MLP neurons of a small language model. Each row is named by its layer, matrix (down: output weights) and neuron, and shows model dimensions 192-255. Each number is 128 + 24 x the weight over its row's rms, rounded and kept within 0 to 255.
A block is one neuron, or neurons of one layer that tend to fire together. After each block is what it responds to, as a language model described it from the Wikipedia text at the highest values.

L3.down308 [152 135 163 142 130 122 100  92 169 132 141  98 150 135 137 119 147 156  98 132 134 137  46 150 142 106  49  92 158 124 133 127  94 151 140 152 133  96 182 134 148 143 108 134 147 102 120 155 139 139 138 112 127 123 146  99 129 133  93 141 133 185  99  98]
L3.down700 [ 92 166 126 129 134 140 117 118 143 125 114 107 142 123  92 159 154 141 154 117 106 123 131 114 107 142 109 133 135 117 139 130  94  99 125 126 123 100  75 124 144 140 113 151 156 118  83 147 173  95 104 108 129 141 128 125 114 141 120 127 126  60  93 125]
L3.down935 [114 134 123 147 123 110 153  93 138 134 139 115 101 193 133 155 142 131 143 136 156 130  54 164 127 162  87 182 136 124 135 133  97 125 117 171 145 111 149 119 161 135 173 138 153 115 125 104 148 119 117 121 114 152 174 126  96 141 140 122 162 127 116 168]
L3.down1182 [111 151 161 160 122 130 145 140 111 174  90 147 136  89 134 160 156 130 160 170 139 101 126 109 104 118 146  92 112 162  86 148  83 139 136 140 111 101  81 138 146 115 132 145 116 108 127 191 111 139 120 107 156 134 128 119  96 101 136 120 133  74 108 142]
L3.down1299 [141 124 151 105 156 135 116 167 141 109 120 121 129 153 143 148 131 198 133 160  80 133 143 140 156 118  87 129 120 142 121  85 140 146  76  98 138 145 107 125 122 128 109 121 118 129 118 129 131 120 134 134 131 128 141 172  74 142 124 185 110 161 124 162]
L3.down1403 [ 94 149 133 161  84 142 108 133  93 141 129 119 136  95 106 105 118 133 164 140 116 105 101 145 119 126 118 119  97 132 146 147 121 106 113 129  75 115 163 120 161 120 135 185 123  85 139 126 145 133 118 145 139 164 193  97 139 123 145 108 140 105 113 109]
L3.down1760 [170 133 174 164 113 135 114  84 113 116 163 142 121 132 125 156 117 142 104 170  98  99  70 127 131 107 100  96 159 140 155 109  97 134  96 185 115 110 127 117 171 127 102 138 134 118 112 106 177 131 169 107 109 144 126 101 143 135 163 121 136 173 116 140]
L3.down1958 [136 150 138 132 119 134 166 147 150  67 142 119 192 126 141 117 127 121 124 148 106 137 102 148 160 143 117 104 128 125 100 119 135 123 118 129 145 159 119 118 107 120 123 131 101 128 105 138 136 118 131 144 122 171 137 120 152 117 129 146 123 189 123 131]
Responds to: Decimal points inside numbers in data tables, especially election turnout percentages (86.4); also separators before party-hold rows and infobox colons.

L3.down131 [ 99 125 142 104 111 143 144 146  74 153 149 119 144 141 114 172 161 138 133 127 122 139 103 181 122  75 133 131 144 104 154 114 119 103 114 144 117 119 120 160 127 116 103 148 106 132 134 141 120 130  95 187 116 120 123 111 127 145  96 104 136 129  92 174]
L3.down513 [164 132 129 121 121  88 124 144 115 134 141  85 122 138 105 101 173 102 124  98 170 141 138 121 133 122 119 121  95  89 123 127 168 168 125 115 114 128 128 133 106 134 126  88 171 122 125 118 126 162 156 171 149 117 165 160 119 136 158 122 162 142 170 148]
L3.down564 [ 97 123 144 106 112 121 163 129 140 116 175 104 126 114 124  90 174  93 115  58 137  95 139 127 149 164 136 126 105  99 131 153 146 144 141 141 105 142  83 142 159 129 124 141 137 119  81 149 147  89 104 106 120 124 145 150 139 133 147 157 140 110 170 129]
L3.down699 [127 145 116 162 131 123 123 105 106 106 126 106 128 141 154 144 187 103 180 159  88  61 106 155 132 130 123 136 122 139 167 136 143 146 149 164 110 134 125 112 145 130 121 120  75 162 141 119 179 141 151 145 144 136 162 142 123 124 136 119 141 110 116 146]
L3.down1332 [ 57 140 138 139 117 103 107 135 109 143 155 156 153 105 110 114 108 104 109 166 108  52 127 143 113 135 136 147 140 135 100 125 147 101 126 120 146 154 142 152 124 151 122 127 131 146 155 126  95 126 118 147 157  91 131 127 147 147 127 170 155 187 118 129]
L3.down1388 [131 158 121 145 131 121  95 153 119  99 135 153 131 126 167  95 141 121 127 196 141  95 124 142 156 102 132 114 129 103 133 142 133 132 126  64 157 142 101 170 135 132 162 131 104 106 118 111 111 114 136 131 135 107 131  52 134 135 105 155 114 133 134 176]
L3.down1694 [130 134 103 117 145 118 160 131 138 115 152 136 139 143 158  78 159 104  87 112 119  74 122  88 143 133 165 127 108 133 124 125 142  88 151  95  86 154 122 133 129 107 116 141 110 134 142 181 146 128 161 166 107 111 111 135 131  98  80 122 146 145 103 138]
L3.down1817 [109 112 148 159 125 121 153 132 103 112 131  95 154 148 108  95 163 139 137 115 136  93 113 136 140 179 161 137 137 103 170 135 151 119 100 134 110 117 122 127 113 135 130 133 109 134 105 166 117 130 116 116 126 174 132 117 114 120 107 122 131 160 143 151]
Responds to: Mainly the letter ș inside Romanian place and club names like București, Reșița, Maramureș; weaker hits scatter over mid-word fragments elsewhere.

L2.down664 [142 106 165 140 144 147  90 120 150 177 151 116 143 131 156  96 171 143 112 128 144 148 100 133 157 132 147 120 150 142 129 116 116 129 192 135 118  91 108 113 118 146 137 125 160  53 184 157 178 171 122 141 117  73 104 129 109 132 139 127 137 121 135 112]
L2.down1874 [132  85 110 136 134 105 111 151 144 177 152 144 139 123 147 126 169 120 108 115 137 120 158 121 137 161 102  85 123 132 119 127 116 157 147 132 107 101 126 146 109 119 110 151 125 128 160 115 147 153 138 141 141 133 123 119 153 117 148 132 136  70 124 126]
Responds to: Middle pieces of words split into several tokens, where the word is not yet finished, e.g. capabi-lit-ies, inc-orp-orating, rec-ip-ients, amb-ula-nce.

L4.down49 [138  91  78  98 121  87 149 136 112 156 122  80 140 132 161 121 100 145 124 113 156 168 126 132  97 110 136 127 132 117 129  94 116 127 120 110 141 156 111 121 113 121  59 113 126 159 127 100 123 146 138 133 120 140 126 141 142 114 134 120 134 118 148 142]
L4.down1071 [154 144 149 117 106 131 131 119 123 147 102 113 117  88 116 143 116 131 201 104 137 145 164 121 156 128 118  68  65 123 181 127 145 122 127 134 127 104 140 100 134 101 141  53  93 109 124 130 139 144 161 162 127 145 138 128 173 146  87 153 126  44 176 123]
L4.down1852 [150 102 123  88 130 120  97 129 134 170 119 113  96 125 143 131 152 136 127 142 140 148 131 103 141 134 144 109  85 124 162 126 132 164 130 154 100  89 129 109 138 116 122 126  86 152 117 145 155 147 137 105 144 117 132 103 111 105 113  80 108  87 146 143]
L4.down1970 [122 176  96  92 158  86 121  92 133 139 110 124 126 113 172 135 162 177  91 145 150 121  80 169 141 106 120 156 157 156 119 129 129 159 135 123 134 123 147 136 120 114 125 113 131 149 127 122 126  82 164 116 139  97  94 183  87  93 131 110  97 122 109  99]
Responds to: Final sub-word piece that completes a person's surname, mostly in tables and credit lists, such as Web-b, Smigi-els-ki, Spanouli-s.

L4.down500 [ 95 110 156 158  74 111 157 157 131 144 173 162 145 136 153 131 145 100 129 118 125  92 165 180 131 171 148 110 144 104 102 129 103 106 125  95 132 129 118 115 106  84 166 112  83 118 117  98 117 123 125 128 166  97  95  96  99 105 107 129 116 141 154 125]
L4.down1526 [142 132 117 145 152 167 127 149 124 101 121 105 108 108  93 102  89 117 102 115 144 156  98 186 135  92 122 169 111 110 138 115 135 146  99  82 165 166 151 137 154 107 108 103 151 132 132 100 143 159 153 112 108 117  68 114 128 119 134 135 133 112 108 132]
L4.down1642 [153 133 147  89 127 107 110 152 105 160 133 138 135 119 155  93 151 162  64 126  92 109 143 121 146 124 135 176 134 114 143 154 163 105  89 109 125 124  99 138 133  86 177 150 132 107 145  97 152 123  82 122 168 154 133 104 116 159 175 106 123 142 136 116]
L4.down2295 [160 149 132 127  98 154 172 140 113 125 122 146 151 124 107 143 101 116 124 150 148 137 111 117 104 130 154 138  62 102 103 121 122 126 151  87 169 143 149 132 104 118 144 137 139 113 104 142 121 135 119 165 104 169  78 196 142 114 111 128 115 148 101 112]
Responds to: Fires on words right after "the" that point to something already named or coming next, such as same, following, next, end, previous, as in "the same year".

L4.down179 [112 118 144 130 100  96 187 140 140  95 154 132  97 106 112 101 147 108 141 134 105 148  89 140  86 108 144 156  76 133 112 126 137 120 119 123 131 129 134 207 126 123 104 111  96 110  99 143  68 144 121 123 139 161 110 135 118 132 131 126 130 152 155 163]
L4.down1408 [164 125 115 116 129 157 116 146 168 157 162 130 154 142 119 109 165 103 141 120 141 143 178 148 109 124 145 146 127 107 164  90 146 102 119 152  91 103 109 110 130 112 103 116 156 133 155 133 116 116 132 131  97 156 132 133 139  94 138 144 139 137 124 176]
L4.down1979 [ 88 170 139 144 122 126 143 105 187 138  85 130  88  55 145 131 110 108 132 123  99  94 158 160 132 118 122 133  82 152 145 136 102 141 133  92 138 158 130 161 153 146 160 131 128  88 168 139 158 135 126 133 130 135 164 133 105 100 106 168 111 118  95 123]
L4.down1981 [154 127 127 138  71 128 140 123 110 140 126 115  87 136  70 103  98 132  89 139  93 139  94 108 107 102  85 103 137 108 127  99 121 117 120 143 130 130 198 164 123 106 104 124  95 111 132 107 114 141 142 112 133 121  92 148 119 152 152 128 133 124 152  88]
Responds to: Word-piece tokens inside multi-token proper names and titles, often right after the first part, such as Fur in Furlani, Vol in Volvo, oca in Apocalyptica.

L2.down1605 [135 156  96 138 148 121 122 135 143 152 132 117 151 127 118 176 125 135 138  84 121 134 187 134 104 116 122 156 114 122 116 116 103 107 108  99 103 131 151 112 160 155 156  96 169 136 159 112 193 142 157 126 119 143  86 122 138 122 133 173 146 140 126 153]
L2.down2285 [ 94 146 100 112 123 108  95  86 163 140 132 120 113 147 145  96 129 101 132 105 116  70 178 135 140 123 107 180 171 154 157 124 126 126 162 114 157 127 101 152 171 147 133 104 122 155 118 124 139 135 105 134 122 152 144 111 170  99  69 109 145 135 110 163]
Responds to: Ordinal words and number suffixes such as first, second, fifth, 13th, 37th, with relative "which", "also", "all" following a comma or "the".

L2.down67 [ 63 132 139 161 136 120  71 123 113 125 147 145 130 117 127 120 117 119 142 152 126  89  91 122 124 135  91 111 118 125 149  96 126  91 101 110 112 106  93 106 134 111 144 126 131 120 147 183 162 105  94 144 142  83 178 100 139 141 145 128  99 185 178 182]
L2.down1889 [131 127 163 134 122 134  97 130 121 112 136 143 108 114  94 116 126 131 136 111 101 155 101 107 153 162 111  90  98  99 161 118 122 192 160 139 124  76 135 134  85 154 137 119 127 118 109 150 143 130  89 153 159 111 150  94 142 118 142 177 126 119 161 144]
Responds to: Closing = signs after Wikipedia article titles or section headings (= Seisyllwg =, == Works ==), plus word pieces after hyphens like nine-month, vice-arch.

L3.down138 [130 135 151 103 116 141 146 135 129 108 106 125 119 115 137 105 146 108 111 135 185 131 117 142 124 137 159 130 139 129  96 148 135 126 123 158 107 109 137 198 121 119 147 144 137 119 144 124 114 126 137 143 143 144  93 118 123 118 104  67 113 125 156 144]
L3.down512 [123 142 164 140 146  97 113 116 123 133 191 114 115 131 129 126 150 139 136 114 149 129 134 151 148 140 114 127 175  68 116 134 152 128 102 156 137 114 105 121 105 110 113 140 115 129 143 133 104 162 133 110 128  90 160 114 201 107  94 105 129  45 107 125]
L3.down551 [166 116 131 104 177 103 128 124 149 124 127 120 130 121 159 105  81  98 144 148 132 154 104 165 162 145 131 123 121  94 142 110 148 130 130 106 145 111  69 108 125 126 106 128  89 138 120 135 143 119 124 131 107 168 160 142 160 141 127 114 117 103 142 137]
L3.down843 [173 156 133 154 115  95 139 124 114 108 166 114 132 149 117 148 104  79 149 135 140 154 131 135 151 189 137  96 115  72  68 127 125 108 142 142 131 137 132 128 125  91 137 161 114  58  93 122 142 116 139 135 100 157 120 151 145 133 109 164 103 157 125 117]
L3.down899 [136 147 144 134  94  85  88  90 116 181 120 121 122 110 130  71 109 104 120 125 103 119  99 149 145 128 105 142 170 104 185 116 155 115 156 102 118 146 146 123 118 172 100 148 139 137 137 107  80 128 147 116 109 105 142 126 118  83 115 123 138 129  83 164]
L3.down1468 [141 160 143 120 105 100 134 109 146 131 119 103 106 152 130 124 126 125 146 118 146 172  80 142 127 157  72 146 142  96 115  98 155 105 133 126 133 139 139 207 123 162 159 131 148  80 131 132 114 149  91 109 123 147 127 125 161 178 126 140 110  78 168 115]
L3.down1661 [150  96  84 137  91 119 147 112 160 120 160 164 140 100 101 145 101 171 162 151 112 125 111 150 124  92 101 135  75  95 129 115 155 126 123 133 105 137 110 153 147  84  97 127 116 129 109 119 145 151 111 140 159 125  98 156 110 119 113 150  95 137 129  93]
L3.down1881 [145 111 121 110 134 125 132 137 128 147 127 142 115 164  95 142 175 103  88 142 153 101 159 141 174 147 123 117 132  67 130 110 160 126 110 166 120 112 139 136  69 124 153 135 120 110 162  78 109 118 126 121 120 138 171 134 150 109 137 125  91 137 122 140]
Responds to: The token opening a noun phrase right after a comma or name, mostly "the" in appositives or lists, as in "Col. Martha Wilkins, the commander"; also name-continuation pieces in name lists (Suz-uki, Ken-ney).

L3.down62 [120 162 143 112  89 153 117 173 101  93 122 147  95 135 125 126 127 105 146 142 118 108 103 148 110 106 146 102 124 120  89 139 124 172 126 121 140  92 103 133 155 117 100 136 123 153 154 148 121 127 101 115 140  98 131 140 105 150 180 140  96 144 157 154]
L3.down392 [153 109 146 111 107 125 113 119 147 138 132 155 139 142 148 148 162 190 135 103 138 124  95 160  87 102 139 129 147 136 155 112  81 140 122 110 141 124 161 121 149 136 110 112 146 126 148 102  80 137 126 122 119 106  84 131 120 135 219 132 119 110 158 200]
L3.down415 [157 102 125 102 111  83 179 149 118 164 166 103 142 155 138 126 162 143 145 139 131 110 153 150 137 121 144 114 116 116 136 103 126 171 110  89  89 120 157 139 123  88 122 142  94 138  96  63  73 110  92 107 140 110 106 116 122  97  78 112 170 102 138 135]
L3.down1006 [151 107 147 136 191 121 137 173 136  95 109 132 180 142 163 173 160 148 143 134 108 135 133 139 129 120 162 148  98 146 135 124 120 133  95 136  84 117 153  84 115 101 178 156 134 124 114  50  90 110 127 115 126 145 119 125 101 159 139 132  93 123 150  89]
L3.down1080 [119 125 189 145 151 112 150 142 129 138 140 127 120 150 147 122 110 118 144 149 170 105 122  97 111 135 124 104 101 120 103 112 130 120 135 103 128  95 116 125 145  93 116 105  94 127 152 116 129 157 146 117 137 105 134 146 115 139 128 165 142 134 112 158]
L3.down1968 [138 120 136 137 142 141 109 129 118 123 147  81 124 170 116 171 166 168 146 145 105 118 135 170 133 155 158 103 106 125 124 173 112 151 110 148  94 169 109  98 112 119 131 148 138 111 101 112 168 117 149 136 148 134 137 130 117 113 148  89 158 127 129 121]
L3.down2270 [134 140 145 102 144 126 119 167 124 170 120 136 133 150 121 128 110 152 118 128 126 152  74 103 101 111 141 104 109 153  78 120 114 143 106  83  85 119 121 103 136 137 128 137  82 132 159 106  87 140 129 118 145  86 116 128 103 123 115  87 177 199 128 103]
L3.down2297 [ 94 151 115 110  93 121 128 160  80 121 102 118 138 172 174 108 121 143 132 130 130 161  91 168 115 164 126 135 100 142 132 130 122 103 123 106 127 139 125  99 113 115 152  92 115 121 125 160 118 118 103  55 124 141 143 140  99 114 139 132 128 135 142 169]
Responds to: The second "=" in the closing "==" of wiki section headings, just after the title, e.g. "==Early life==", "==Reception==", "===Passenger===".

L4.down1004 [125 120 143 126 157 146 147 164 111  77 128 123 105 150  85 119 180  86 113 132 163 132 155 144  81 130 198 144 135 130 163 116 143 135 153 142 115 101 139 130  61 133 139 123 152 108 107  99 115 134 116 151 123 154 151 117 149  94  74 145 124 164 110 149]
L4.down1646 [ 91 128 161 140  85 149 126 154 106  92 160 141 130  94 116 145 132 131 150 140 171 129  82 101 123  98 145 138 120 180 147 127 138 137 116 128 135 102 153 190 126  89 134 161  97 150  66 138 102 179 105  94 135 137 117 141 145 110 146 152 108 128 152 124]
L4.down1777 [125 130 181 117 103 110 137 163 140 144  93 168 105 117 108 118 127  86 142 113 145 138 173 108 119 148 170 135 147  94 128 128 140 136 125  86 112 115 119 118 139 106 106 113  93 159 156 149 143 108 113 122 130 117 125 142  87 132 146 125 128 128 129 126]
L4.down1913 [ 67 127 140  85 114 135 124 133 143 138  97  93 110 101 104 178 169 151 126 156  87 137 173 137 111 128 137  89 107 123 138  68 111 164 117 135 152 101 111 113 130 150 173  99 151 174 107 116 147 148 145 113 139 122 145 138 111 141 123 114  86 112 123 167]
Responds to: The second = that closes a wiki section heading such as ==History==, ==Career== or ===15th century===, right after a first =.

L2.down820 [122 100  86 168 129 144 109  86 110 137 156 111 119 108 128 108 152 108 146 117 172 110 104 126 161 128 110 132 177 134 133 125 145 129 111 148 116 119 117 146 154 122 124 133 125 130  95 143  99 144 128 155 102 133 138 104 112 101 127 100 176 166 133 156]
L2.down1457 [167 116 154 127 112  99 140  99  97 100 115  87 110 171 148  97 133 145 147 109 131 125 133 127 109 118 122  86 138 167  90 126 116  86 120 156 112 159 157 116 135 129  88  83 121  84 145 130 109 119 153 143 127  97 161 146 121 131 166 105 123 145 134 119]
Responds to: Periods inside numbers in Wikipedia tables and stats, such as 100.0, 49.3 and 24.7, and the period in rankings like No. 18, plus occasional score hyphens like 1-1.

L4.down173 [139 123 126 117 131 199 149 120  74 132  99 124  98 130 123 104 134 123 102 157 129 109 138 135 144 121 125 130 147 125 153 124 161  99 166 119 144 109 133  88  92 158 147 123  97 138  89 108 121 163 125 145 131 113 138 131 102 129 140 128 128 113  80 187]
L4.down401 [148 133 117 148 133 122  94  95 158  83 162  76 125 106 117 124 161 118 115 112 122 121  99 159  82 113 158 142 144 106 149 100 123 104 118 138 139 136 181 137  99 124 102 137 149 135 153 130  81 154 123 128 138 122 151 151 100 107 157 139 116 173 121 192]
L4.down1075 [162 131 118 129  81 144 143 132 155  76 159 147 140 118 145 134 122 136 116 137 151 159 131 149 127 104  97 122  87 122 135 108 122 130 135 152 126 122 135 125  96  97  99 101 161 133 134 121 110 157 141 118 113 167 163 118 115 116 119 141 150 154  97 122]
L4.down1304 [137 123 111 103 120 126 119 110  87 144 145 117 132 130 145 115 205  89 149 133 152  99 126 153 113 120 128 164 126  92 139 105 135 173 139 167 143 147 119 132 112 138 120 113 146 123 139 104 116  98 131 118 133 111 105 149 121 115 137  69 132 164 122 174]
Responds to: Periods inside numbers in infobox and table data, such as 93.24 crore, 2.5×1.6 in and 16.7, plus dots in web domains (oceaniasport.com) and list numbers (1.).

L3.down281 [160 126 132 117 118 138 110 170 118 110 130 120 126 115 123 136 140 136 137 109  96 180 128  89 157 126 101 124 132 114 122 151 122 147 109 159 102  91 121 127 178 113 154 127 104 140 152 129 140 128 146 119 149 130  65 139  92 112 160 151 158 126 124 156]
L3.down932 [126 137 137 159 152 118 128 139 118 121 160 119 113 140 108 109 124 110 108  81 117 132 123 150 151 145 148 133 120 180 143 102 131 113 119 116 154 120 110 136 128 120 237 127 146  91  91 156 122 164 144 143 104 126 113 138 105 136 150 136 122 115 131 124]
L3.down1220 [137 144  93 155 118  95 131 154 137 149 158 111 102 143  90 109 129 118 121 136 122  88  97 145 135 148  81  85 100  91 180 133 142 125 125 111 139 141 132 110 113  98 139 107 110 153 119 125  98 116 106 124 106 146 138 115 132 105 157 134 133 155  91 152]
L3.down1411 [103 145 166 145 139 131 133 142  96 126 164 121 204 147 131 156 154 164 137 105 136 135 152 148 142 147 174 115  97  94  84 123 137 135 127 130 132 115 125 108 144 137 110 134 159 135 148 127 114 118 110 161 112 116 150 145 153 146 104 136 144 154 136 106]
L3.down1773 [133 138 100 130 130 121  85 169 129 102 138  99 130 132  66 122 140 159 121 106  76 105 131 123 167 111 128 151 129 113 119 162 108 133 147 153 131 158 133 131 144 136 111 150  88 169 114 164 118 167 122 120 120 149 125 123 117 101 159 139 123 124 107 135]
L3.down1811 [129 147 123 133 152 121 118 140 163 120 159 117 119 155 135 190 122 121 134 177  80 144 107 124 116 121 121 111 118 123 110 146 127  97 149 129 126 142 128  97 129 134  89 105 124 123 145 148 144 158 125  96 114 105  96 134 158 117 147  95 148 156  98 107]
L3.down2123 [135 168 119 132 114 129 109 149 120 141 139 156 139  94 129 134 137 145 107 103 134 152 168 116 131 107 110 119 141 125 117 109 137 119  96 123 130 122 135 164 120 108 122  98 108 102 108 147 150 103  97 114 118 114 122 131  93 127 162 115 115 148 148 184]
L3.down2280 [164 151 116 121 133 122 110 109 131 171 109  94 151 130 157 128 140 131 143 181 137 105  72 123 169 144 150 130 120 129 130 136 141 118 110 102 120 144 132 175 137 147 119 117 140 119 113 151 101 163 141 112 146 103 106 105 153 102 103  95 154 105 107 100]
Responds to: Mainly "same" after "in the" (in the same year, region, game), plus scattered fragments such as within, this, and mid-word pieces.

L3.down35 [156 119  96 110 128 131 178 173 137 135 174 171  91 143 121 194 167 123 118 113 134 152 153 100 124 114 162 173 118 163 109 160 152 121 104 151 124 118 145 121 126 149 162 110 132 163 161 151  88 108 136 112 134 147 157 154 159 140 153 135 133 167 133 161]
L3.down103 [134 125 116 107 145 142 128 135  91 111 124 170 127  89 134 159 109 115 148 151 154 113 124 113 158 141 128 133  55 151 113 116 116 144 108 164 108 127 161  76 104 108 126 115 133 137 121 125 129 136 146 126 127 113 131 144 169 141 125 118 149  84 153 132]
L3.down137 [131  97 138 135 117 126 132 152 109 108  89 140  97  99 110 162 119 132 108 112 137 145 100 137 113 145 128 115  77 118 145  88 150 139 127 110 142 135 112 124 111 136 123 133 116 110 133 135 152 141 147 104 160  87 150 128 158 128  91 110 109 105 157 149]
L3.down559 [171 127 142 105 141 111 115 104 131 135 142 131 141 131 107 140 103 126 111 156  80 108 119  94 124 140 150  98 127 144 148  81 165  99 104 156 115 131  89 126  97 124 143 128  88 101 149 148  97 142  94 134 109 134 161 168 109 150 106 167 130 102 148  96]
L3.down626 [ 77 122 132 162 123 136 136  74 150 105 133 138 133 117 110 115 128 118 156 127 145 115 111 113 151 147 160 101 123 122 106 144  81 187 135 113 112 133 123 129 114 111 228  79 118 121 155 134 142 117 140 113 134 145 115 132 176 143 127 120 129  97 112 153]
L3.down863 [135 136 108 107 156 125  95 121 124 124 142 139 156 116 115 112 103 133 164 100 126 145  95 158  84 145 153 142 107  94 123 140 166 138 158 105 134 136 204 137 104 106 145 104 123 120 140  81 128  80 153 131  84 111 125 158 163 109 152 145 125 109  96 130]
L3.down1095 [175 116 117 108 135  98  76 124 136 157 140 138 127  95 146 123  99 122 134 142 134 148 165 143 138 132 122 125 121 123 121  73 170 134 154 151 146 124 147 148 140 127 125 115  73 138 154  59  93 119 103 143 146 121 116 140 133 136 145 115 148 124 129  93]
L3.down1957 [117 160 164 119 114 163 152 112 127  91 134  84 139 152  87 168 106 108 188 123 153  93 107 130 115 133 180 139  98 138 144 125 162 139  85 107 118 120 124 107 137 132 133  94 117 145 124 146 134 101 122 120  93 178 151 126 210 161 111 159 137  68 141 154]
Responds to: Non-initial word pieces that continue or finish a word, often surnames in tables and lists (Spanouli-s, Bren-na-uer) or verb stems (posse-ss-es), plus heading "=" marks.

L2.down1903 [131 141 110  71 137 102 113 156  89 137  90 141 136 137 175 104 175  85 123 131 143 162 145 135 133 139 148 114 131  74 142 137 164 161 135 123 105 134 159 170 115 111 141  84 120 149 174 104 112 145  83 115 114 143  77 151  93 107 135 112  89  76 163 155]
L2.down2146 [153 141 118 107 171 134  92 157 144 121 123 168 142 135 129 135  76 108 131 116 149 160 113 148 156 107 167 152 127  99 133 122 110 145 119 146  89 169 139 138 104  76  77 127 114 122 120 108 142  93 144 146 122 148 114 129 126 129 119 130 121  91 169 110]
Responds to: Final word pieces that complete a word split across tokens, mostly adjective endings (-ic, -al, -ive, -ry, as in artistic, medieval, temporary), plus possessive s after an apostrophe.

L4.down7 [155 105 101 126 162 212 138 141 134 133 141 127 140 117 170 109 151 132 139 141 134 113 155  91 129 149 135 116 127  87 150 127 102 157  97 129 117 110  95 130  77 141  98 145 126 135 117 147 118  83 146 117 118 130 145  80 152  92 128 163 162 147 145 141]
L4.down796 [138 122 146 130 133 119 110 109  96 156 155 121 133 138 134 102 165 151 151 128 150 144  92 105 128 134 155 144 144 119 112 140 119 122 137 156 131 118 147 123 133 126 147 125 145 122 152 117 131 148 106 126 140 154  95 121 129 146 118 118 145 113 109 147]
L4.down992 [116 160 126 135 126 110  96 114 146 160 168 105 149 156 139  77 120 143 122 152 104 124 119 119 143 108 121 179 167  92 170  55 161 161  95 144 152 161 132 132 126 113  84 133 145 152 172 139 119 113 127 134 111 111 134 159 150 107  90 111 116  99 143 148]
L4.down1233 [ 67 114 118 117 161 110  89 106  94 171 136 131 134 145 158 109 148 163  92 111 137 130 137 103 148 155 149 133 110 101 126 128 121 135 139 129  74 132 118 132 124 133 130 128 144 141 161 141 104 135 114 156 111 108 104 119 145 107 164  99 155  83  96 175]
Responds to: Tokens just before an expected proper name: last letters of country or code abbreviations in sports tables (ROU, TUR, COL, GLN), and commas, "and", "a" ending lists of names.

L2.down511 [ 91 159 114 128 117 103  80 136 118  88 112 114 175 134 128 151 101 124 107 140 144 127 129  92 157 163  99 129 110 113 144 122 143 126 155 113 180 105 132 143 136 117 140 160  87 135 126 141 119 116 136 150 126 158 122 129 111 134 178 125  79 135 105 128]
L2.down1263 [131 133 112  86 141 121 123 130 136 103 116 154 124 120 126 170 113 113 134 155 130 114 124 131 102 132  94 115 165 105  95  85 141 124 152 118 166 130  76 110  70 123 164 113 122 161 123 149 136 160 135 137 151 128 143 138 117 135 140 160 123 169 128 144]
Responds to: The word same after the, pointing back to a place, time or thing named earlier (in the same city, at the same time), more weakly this; other cases are scattered word pieces.

L4.down414 [159  92 128 151 135  81 155 158 116 136 111 131 128 136 124 118 147 139 144 104 131 136 117 122 121  93 106 112 121 160 146 100 115  82 138 148 122 145 141 140 124 129 161 125 147 138 147 136 108  90 118 150 100  80 132 165 113 136 163 120 154 197 105 160]
L4.down683 [120 136  98  82 149 152 125  83 163 163 117  97 128 127 122 138 170 140 138  75 142 138 136 124 162  92 110 119 157 150 131 128 145 130 165 148 118 115 127 140 112 154 139 163 163 110 158 120 150 112 110 130 142 102 133 154  99 128 159 137 120 122 139 106]
L4.down1296 [ 73 155 116 128 146 104 120 101 130 120 102 119 141  94 155 111 126 155 150 110 151 119  92 143 130 103 133 122 149 109 132 103 122 147 157 107 122 125 174 148  75 107 171 112 134 130 151  95 126 163 160 106 119 118 120 162 106 112 135 101 115  77 155 184]
L4.down1400 [ 86 111 133 129  94 134 134  84 140 112 126 152 101 104 118 128  96 123  95 143 124 127 142 171 114 135  99  84 146 169  99 142 157 157  89 157 164 137 178 143 165 150 106 182 145 136 139 156 117 166 110 104 100 140 152 110 126 148 137 120 153 149 130 124]
Responds to: The token right after a person's full name or surname, mostly and, a comma or in, as in "created by Matt Williams and", "Painter 18'".

L3.down120 [109  95 162 128 100  86  88 104 142 163 145 107 130 111 142  96 122 160 133 133 119 102  96 137  99 159  88  51 116 104 122 132  97 122 138 128 145 113 138 117 141  95 127 125 141 151 164 124 155 134 104 125  98 140  95 148 135 120 108 147 116  82 101 100]
L3.down531 [ 99 115 109 124 159 165 115 124 115 101 185 112 117 101  75 140 121 134 146  82 110 134 167 155 122 166 146 169 194 172 140 184 170  93 150 109 131 150  75 112 121 130 131 104 165 135 135 162 151 116 153 132 127 108 112 131 150 151 145 137 122 112 114 107]
L3.down632 [166  94 118 124 130 147 123 144 134 119 147 134 161 132 114  83  94 144  90 139 136 137 109  94 146  98 156 113 125 110 128 134 170 165 148 161 127 146 135 114 146 108  96 169  81  97 113 136 142 122 150 133 124 110 129 166 110 126  97 152 138 144 113 129]
L3.down753 [147 117 120 131 107 103  76 150 136 153 134 138 118 135 137 133 117 109 107 168 128 129 133 109 115 148 160 104 129 132 157 108 132 131 161 112 120 101 107 115 133 126 137 107 119 153 155 115 122 103 101  68  83 106 129 129 135 159 157 142 123 190 124  61]
L3.down783 [138 111 147 118 122 134 103 169 113 150 167 166 135 147 132 148  99 159 132  91 156 122 133 115 122 154 111 125 151 152 112  88 146 126  86  96  95 138 132 201 149 157  82 139 108 144 156 122  88 105 109 133 126 113 117 173 175 120 113  93 166 141 117 152]
L3.down1196 [129 112 109  88 117 145 128 162 102  72 103 164 145 136 159 118 133 151 172 143  86 182 119 137 114 165 185 131  99 112 126 125 107 147 112 132 113 127 133 113 107  79 166 138 134 125 112  87 141 113 125 106 108 174 115 182 131 152 110 129 152 140 162  99]
L3.down1912 [139  93 150 154 104 112 151 123 134 151 128 133 138 128 114 135 132 148 136 146 129 141 140  85 143 155 150 132 103 132  99 121  94 149 105 117  87 158 158 151 121 140 146 122 161 147 166 122 139 113 140 113  96 125 120 134  97 156  92 104 145 195 100 137]
L3.down1932 [177 162 132 139 112 121 166 144 154 127 142 150 121 113 106 103 132 159 136 146 137 126 129 127 120 147  95 122 132 153 123 126 123 150 117  99 189 130 118 151 119 135  75  81 119 143 170  90 102 137  87 142  91 133  95 186 131 102 130 146 160 125 110 139]
Responds to: Words or word endings sitting between a subject and its main verb, mostly adverbs (reluctantly, secretly, just, later), plus pronouns, "don't", and final name fragments.